config.yaml
n_layer: 8
d_model: 256
n_head: 2
n_kv_head: 2
head_dim: 128
d_mlp: 1024
vocab_size: 18085
activation: "tanh_gelu"
norm: "layernorm"
norm_place: "pre"
norm_eps: 1e-05
positions: "learned"
qk_norm: false
attn_scale: 0.0884
bias: "all"
tie_embeddings: true
parallel_block: false
init: "normal"
init_std_qkv: 0.0312
init_std_o: 0.00783
init_std_up: 0.0312
init_std_down: 0.00783
optimizer: "adam_variant"
lr: 0.000981
lr_mult_up: 0.751
beta1: 0.9
beta2: 0.98
lr_head: 0.00804
warmup_steps: 311
schedule: "wsd"
decay_fraction: 0.81
decay_shape: "sqrt"
final_lr_fraction: 0.0
batch_tokens: 32768
seq_len: 512
doc_mask: false
train_tokens: 240800000
steps: 7349
dataset: "wikipedia_en"
MLP neurons of a small language model. Each row is named by its layer, matrix (up: input weights) and neuron, and shows model dimensions 32-223. Each number is 500 + 25 x the weight over its row's rms, rounded and kept within 0 to 999. Numbers have three digits each.
After each neuron's rows, "fires on" lists the tokens most often at its 100 highest values on Wikipedia text that the model never trained on.

L2.up333:508530514433512474507483503509498495497459524490487471494476526504471498548521466529487475452503511519477485557511493503471473495490484465552499490512517504520484466501448524452512508452521488541517547543502489492479471506495521483496458534453457531538504529554475507471500481451464466517466518502516474533471488460479521463503501490489502485501549513468502508536477484490510515512511480533500534525457478478520504503493475551499508518539525521492497458507501527482513511509557505470495497476458532452511468534487503491472524487533518517490525517479537475519491538521519515514
fires on: ":", "-", " "

L2.up483:468494462482481484544513516517506532504485507504470492510457496477488528520466460551506468482473450481484496533458555494529445459542515450462506500549480498450483485486471527488506483471530473515532491543496524504458486537487516497467508478445530518535451496519537525512490529480489460479487495506501497481474487465488481456479501493479529520485501522489505512521470498522522492520485506491519480527472476448470488505458518511510513559503480522498522485513545562445500505512487531514533524486524476475475505497495531522489533499489520512490511490482496512495507508482492501505
fires on: "0", "195", "-"

L2.up104:498497514443508490495496483518488486476491512508463518532486557496465481520496456513535489521503521532477534518497508530483510444509474492491523468502470512487506528502434463510515512442515461520554481493510525530547476527486505525468472497471519497539499484438515513534512543535462488533482533538531495476503526454442532482521485516502522487518548471480486564483477499526505544507502512498464506533502495474481519506468519487522460492492511488467503524476514497483488522524503505506523494506555497460506443476486470510483513506549513494499491485510477497523529484512504495469
fires on: " "

L2.up620:541520508509513522470473533479509490513461485504497525507491549486517485525476460508483469531460503521510513558467481500540447481546517499550537502548479490518502447501472458529495483475469436513523468485504503544511473521488565511504489509501492503512469525538513479482527483499490503517503517480488511513504506463509495487532464494496513503520520517509513472517465486519537499485525504472468532560511499509497519546486519544490537499474503506467500520506533533523484524514523511497506494515524508451505481493461511501544505503483558493533516437509516483501460522521469500533
fires on: "\n\n", ")", " career", " →", "|", " •"

L2.up396:513499518504484482500462523477477506495459527503490513510498520513489536514514489508551470467490535478525504516510560496489488445468532495535520492508525487534456466477452447506499493490540478530523518514508522515486445502462532518518502490484481459526483508496521512483493499537465490498518520511488510463500539454494521472519507513481508501510507476527547507528471516520555467475470498474482502542455445494501511516497459514479515520505496562500474562497518519494484496521502452514541500496476473450477494535502518495508540505491515507506518496457493490517511478565469478520
fires on: " (", "\n\n", " /", ",", " career", "4"

L2.up926:468502512538525499513448484487473500491472534497516473506478540468512539493514504497466499480484494498559509522473508469489468460494522443525515506496520464512504488513511526509499482463499551522543508493509494520473526512503539482490513484516470512510463517484498492470520533483475482502510469474484496507474480519490533463517485516487486477539514514461513459492495477511455475493509521472548475514516503510494494517449450514499476486487550459483487486503539501500521536540478503491481494517524457458507454507492493482480519471512504531524504486492503527506519495541493501504
fires on: " |", ";", "|"

L2.up892:485522488502487496506516508513513453491498516518461510462478512476491499519462470486506443493464508522489507512488538493503436508540534475496527479551488542520486493470442517496470501511495438541509496505523522540514461480468579493488511524483483501520483524476487485515506552528508541499514490470519507515489471467453483484498482505508516517504502481574552534504478463514590504495468495477513524523464504497520493517485490498491514534488488510504506505508543517514527490505527504546506539525495473485512470489443486470512507472513531490543532469514518475521486490526495466521
fires on: " place", " Stadium", "-", " career", " →", "|"

L2.up753:522499538518504503487452505500502465502454476460504441543504522445487465488524491537546511515487510528504521502475546478512459491524485505519545518516453495537530500541471525481484491457472499533534509513500495526504490506517562469502481497536509500556423493492484481503504515450479555481491476490501505469484507519524516462508483548506499522528516510456500516556479536488498495485484479448482500521476531520494473503490523525520469486506487497517493509498533529513498530508497506514496498539506466490493516493478494524483491475526500462504505494536484472488476549489481460526
fires on: "-", " \"", "==", " ;", " -", "==="

L2.up72:520565477466507494526496539496539492499491534554524511495443532519500494496519488494529477478499475487504489494475458528471463497544480490440544512526513486472503485487426507430507483489505485530468558535487506492464461525508504546465486496453500510509515525517530513494527502513502494514552498489449480485528495500538474518498510499498496510466522504451502506518496500501504503496490532461450494492510540495507485474515451536492520530466506510534500539487496543522497487495523454496518522482485460502501522568490491520497491499489492483501494505463511507514494524514482472485
fires on: " in", "In"

L2.up420:492513492501488467459496510539494508531486493492484461497468519496476492563504449547506513460492499504451484517520483504511474443489535493503548468536513510499470453500432504454475539474513497512549520494496488522514492493455480466516497545492493522553460494504493512527509473475476520496443529525501451498521532498500519457481520528467509492476530531501529520521504517499520537539501455486510515483478488469499477516456523535515492473497515526524461467496506497494503483513538496528500542499478510485499499528487490505486541512523508478504530526477521465477512534516477466514
fires on: "born", " place", " is", ")", " born"

L2.up544:514502504519504501458492554505488488504432517484522516508499549500457487520493483502548448517500526503528519562530510473478465508511493516507525456523526494494434486456441521502444493470468499499488511515482514492489443487476526534458497539487508449552482520530530511497490512453470519519451526528526527479551474502445531489495475507497485463496525519504525483531497491518499477492482503508471509544495465469528506489509464522482494513504546527535494504472529506535478486504494488489550516481452519493525532510464465472468531503517499468515523489504507530505499530516486529541
fires on: "|", " /", " a", " career", " ", "\n"

L2.up475:513481490499505503513438535482510459491494512512501472509485528470487478544480472504511494500469537489510505533495484485469468440502502488527499508516500518468496493474511527492503487467466479553520536488511497527463500517522566464529458527476427511519495507538493516472521519459456501499473479536525487491504484478517527485487495511495505450539521489504477465513494502513525521469503478507495540519486479468495501546474470514505461545492569536512494535495548525487501530472508538497510480488464477448514501531483528505467520468495506516484573492470518498546495511545473527516
fires on: " /", ":", ";"

L2.up88:473472496444521502463501539474470503495500503582470483436528526512507491501515505493517483470490534524515508531536471519485487485488521489545516494473440499516476503532499513481516537525499510493553535498520515521514536522504473521486518475493502507533517522485460529538494450522512490522499523521480476493537542479492509481531467530506489482506487492466520531512497488513510523518537478531472526462485470455447521495476517523511524465520467552478485464490511497527550483479551540504506512491437509486440460509496490501549493524493518518502496506514535484460462495525518472502
fires on: ")", "born", "6", "195", " October"

L2.up725:485513525507541512497458516472504472481460542504517478532494541462490489480469507524493476505490518486523504523492484499505451479509511469551555494520480487535477478479507485504514478493551478519514522506513497541482515505515563488506480484466471501525460526514502493478492551463473454507527472507506481524464514477497510469500511537492518465496495526482513494542475494511500506487525504460493530509486527503545518531460454544488496536501563481471486530493506500518507550511507560506467479482543480470498459514529524476495513487506523533557543517512512489552489479499472539512
fires on: ";", " |", "\n", "-"

L2.up540:505490493532506514477452545478481500501447533463517489517460512491502528460502528498469474497457490511549500500488487500496495506490529505523517520493520468524514480550537508523461469447477494487501516458484496533479514515511518523508491514506478536471474497521498489452489484508495453494489512519476524510425490533513523488501518549500475472549493511513494434554462490472491494526518513476525520511513513490499519530467448528531492484491517488516497473490528522538522543565490513514494451481486521495510484520532497507493508519508477519520529532510481508499502507511469489490
fires on: " |", "|"

L2.up664:531523518475495513491516502516522527487513487482492470524471562503477528533509460518502463492505536478493521525492490482500438479521542511530522483514472494534475461452423478503478505491515475528486509481525517530487470493452549554495468514502491487543440497552517486491513504507482507515544528542510507461502485518482475496525456523478514482500530514521499476480504505504511493520489520492485548530463490517471474480518486532487505525469476506488493553504514512469507511516485490510496527500464486494506505516483497463526469469480482490485528477465512478476483492539501519481
fires on: ",", " career", "\n\n", " km", ")", " in"

L2.up131:523509507488517455488489458500499517519476564484477465541470540448456524515508505512522514485480507528475491547494500489501477474511494464516512508515501525523492540506447479522497484453482481505519559511497507517511492519473529462473498550501496511490459504528547494524499524492484495520478483500526509519499524445472497494534451515474543519476492501493524514485536507505478519461518494509480470505482499543511520473478500519489460558494550495476512514522556521475472522499496452488494504519541489439480507508474478471474487481561489463512475516473459486504492537511496527491
fires on: " ", "==", "\n\n", " G"

L2.up515:525545521467551525499494486496479487488452495498453485555479564506510464485516491525534476510483502461504501497513526483526473485539535464440524476471481486499484512471469487481490533482512479530577498491533508540479484500494568520482485480482533475524484501478545541562523500497483435537517522480500509503542536495489503475512476505523510517523515523491546503504461509499507485471506470488474513553509453497495497483472483514510525526521499504476489485482497502483470521474527482506495516528530471490501489473478467510506490460521517504510523519493489522541465492502482549514
fires on: " |", " "

L2.up897:490487494489504489462486549503483546517485475520497454484513529491495497520480476507516461502493495510505506512492481518488498476512512480512454483511445562520504511481501508505477483479457527494554507468469504526560531520501485487507525498480525513534467523487473542497507509492444547475511535472494434492488510506479513471471507537462553518542506487542542508477506519504510505478532515526477494539498487504523539493530506510490493471521543512511502457481482483495529492475521530536528567514500530499490426463502485416512479519486517506539555473492515523482486495508491514509
fires on: "\n\n", ")", " =\n\n", ")\n\n", "born", " by"

L2.up678:473542482500468529519500535483464480493469526526477484496530489493483544511492481491493490492493480533539511509536508469488499516539471492512525505450492505521478497497475491503497508470507538513507499434490551472541503488500551464471484484477518493490480497517565486533510496505482524562506501499537497493520510509481454458501482510497508529502547494493491505474518499456548512477496469465480507514483444491509510474495487458507513497463513596498485513500516508489529474503520463478544534488521493477502469494477524470469535488499491505507542464488502503519487529538454461527
fires on: " from", " Qualification"

L2.up270:500508488541575495479468520482470539505470524499539491482506463488507481544481511500534425475513474498512525540490520483501418453541543516494490499530527486493489464468504509496515451451484478515498520502472497516541453490506471465480496491491529495541481541522515486482534540491487478496518549482454546496508487460453563485519486469491509488501547495516513477504487471504530456449487484539486513538521437488523468496488490523529503530509504502507522523518512514494503491485515506500493511505498488514528510487504464487508527517523557483500498433486503522508470494492483500503
fires on: " |", "|", " on", " /", " UTC", " ="

L2.up650:542491507547502488483465526519475508502463519468500472504452556509438516533473534531508473502519509495479482546520483529495455445498469497524526519522546498488461518476487498505520474469458472570499514495479502517525460477477489478461489503498506481513478563497490503504567481473463516485495533463490503488514469468468539465530488495482534502529509540530528482484538514501508500491508485513472528555527458494528467481519456517526502508527490506511470516496526517454459483495476523507515541514483483488499514461486515498477524511484519497510508466490522496507492504512429515512
fires on: " /", " career", " mi", " sq"

L2.up30:504475520484534548474433494444471513519476492484453462522469504451489493491546485496555468493465515504527505527508528508463467480465513477476482482498501486511480548505509515459484516467509518509549526492485506516481506503520560543492472502485492480483508495537486516492533490504460431508543470485463523513536516502522503479523459527501501490509491482482523514510480490546509510500491508449515498528480532495513492476502489539491502540493511485478514429467515497506496481557519516527484463477534471496489451481476476469482500511489493523510515514489529528523494487545504512491
fires on: " |", ";"

L2.up932:476467547487530477533513496492521473529485506504482533554484546477522506497469492488473480448472503497575501547541513481497468493498495436520534507511463517489490517504476518499546535482507558528567494467512520507495500491480526456503501474476509510520488482512554499533541478482467481496511550483501477527524526508518492501529497517462513498507523552493520539542510497522503513498536454480447488523506457494501522489450474529487470494465544491513508482524520459486502473487530527484458482507514463450475485479442477478481517466499486487496513518521518498517504492509507496536
fires on: " |", ")", "   ", " Qualification", " medal", " (−"

L2.up146:519493518522515472504501552495531495524497513537487460544504464508505531488527467480480470529470495508510545507476501524486478511472499532459510459527504493490505561497492503484517512474520461510488495485532541508483439468510554537478486527479480509478498503528489533500515466510470482498508472524537499519535502501495495492498503527474511479507510464493491538514496507532534513494497533438511558530469491492486467507512472510470514529463478522501512518498580554510498508481573470491517510508466501485478472508499465454456508518472500530484487505454512556542497496531491493557
fires on: " over", " −", " +", " in"

L2.up990:503546507462491484486501513531520511522481474488493490490516496461487532494518479469514489526485511527513491496516506489498466459498554470474519531496491500522478474489433526493452532471498449515510497436505507523544501503492460513492492500508494493477498508515486492529503477510477549534494496484492520517540491507508484507493456509487508509499540455506530496511519479445500498523499525467554476505487521473491516485499479476490520493511501493503507506502514524510508440545580469539517547514494486504492441504467432484508474507526501472517483510495505533477498518491481460533
fires on: " in", " at", " to", " from"

L2.up395:502492542468503488483523536466456480504455515593499442472485548520504504490523432512514463504484493514483536450468487545465496498527534514489511529459469499504509532492515498483502481465526475501538501480467506543492510507479519520509460487510517507496501470467486546510528487501482465524532497475482519468508478486478538488521494531487524531507486461485473520516529505543485490475499490521438483504514486446480498511469491464504493476509527525513501491487458517491494505499522507478517522491524524453458507540463506518517462507532506468498527468484526497500463532525529484492
fires on: " ", " D", " B"

L2.up627:518473506533458493500484528471492493548470515557480491519462491506499515514536477543503498481454521496525500533449524513449464508489504536528526508479478497496532519500535474472493501491493561536503518514537503523463536483500511507500512506512480510507529495486479491512519492493521491487513476513544468500475478523532524461516508494490538492490522474474475470544510496476502555498479436495525515499527489511479450507470503496491505515494469467535471503461493492467530529485551526515517488535455446474472513480477488498534517524518482538473500534559462489484539482515503486521
fires on: "===", "===="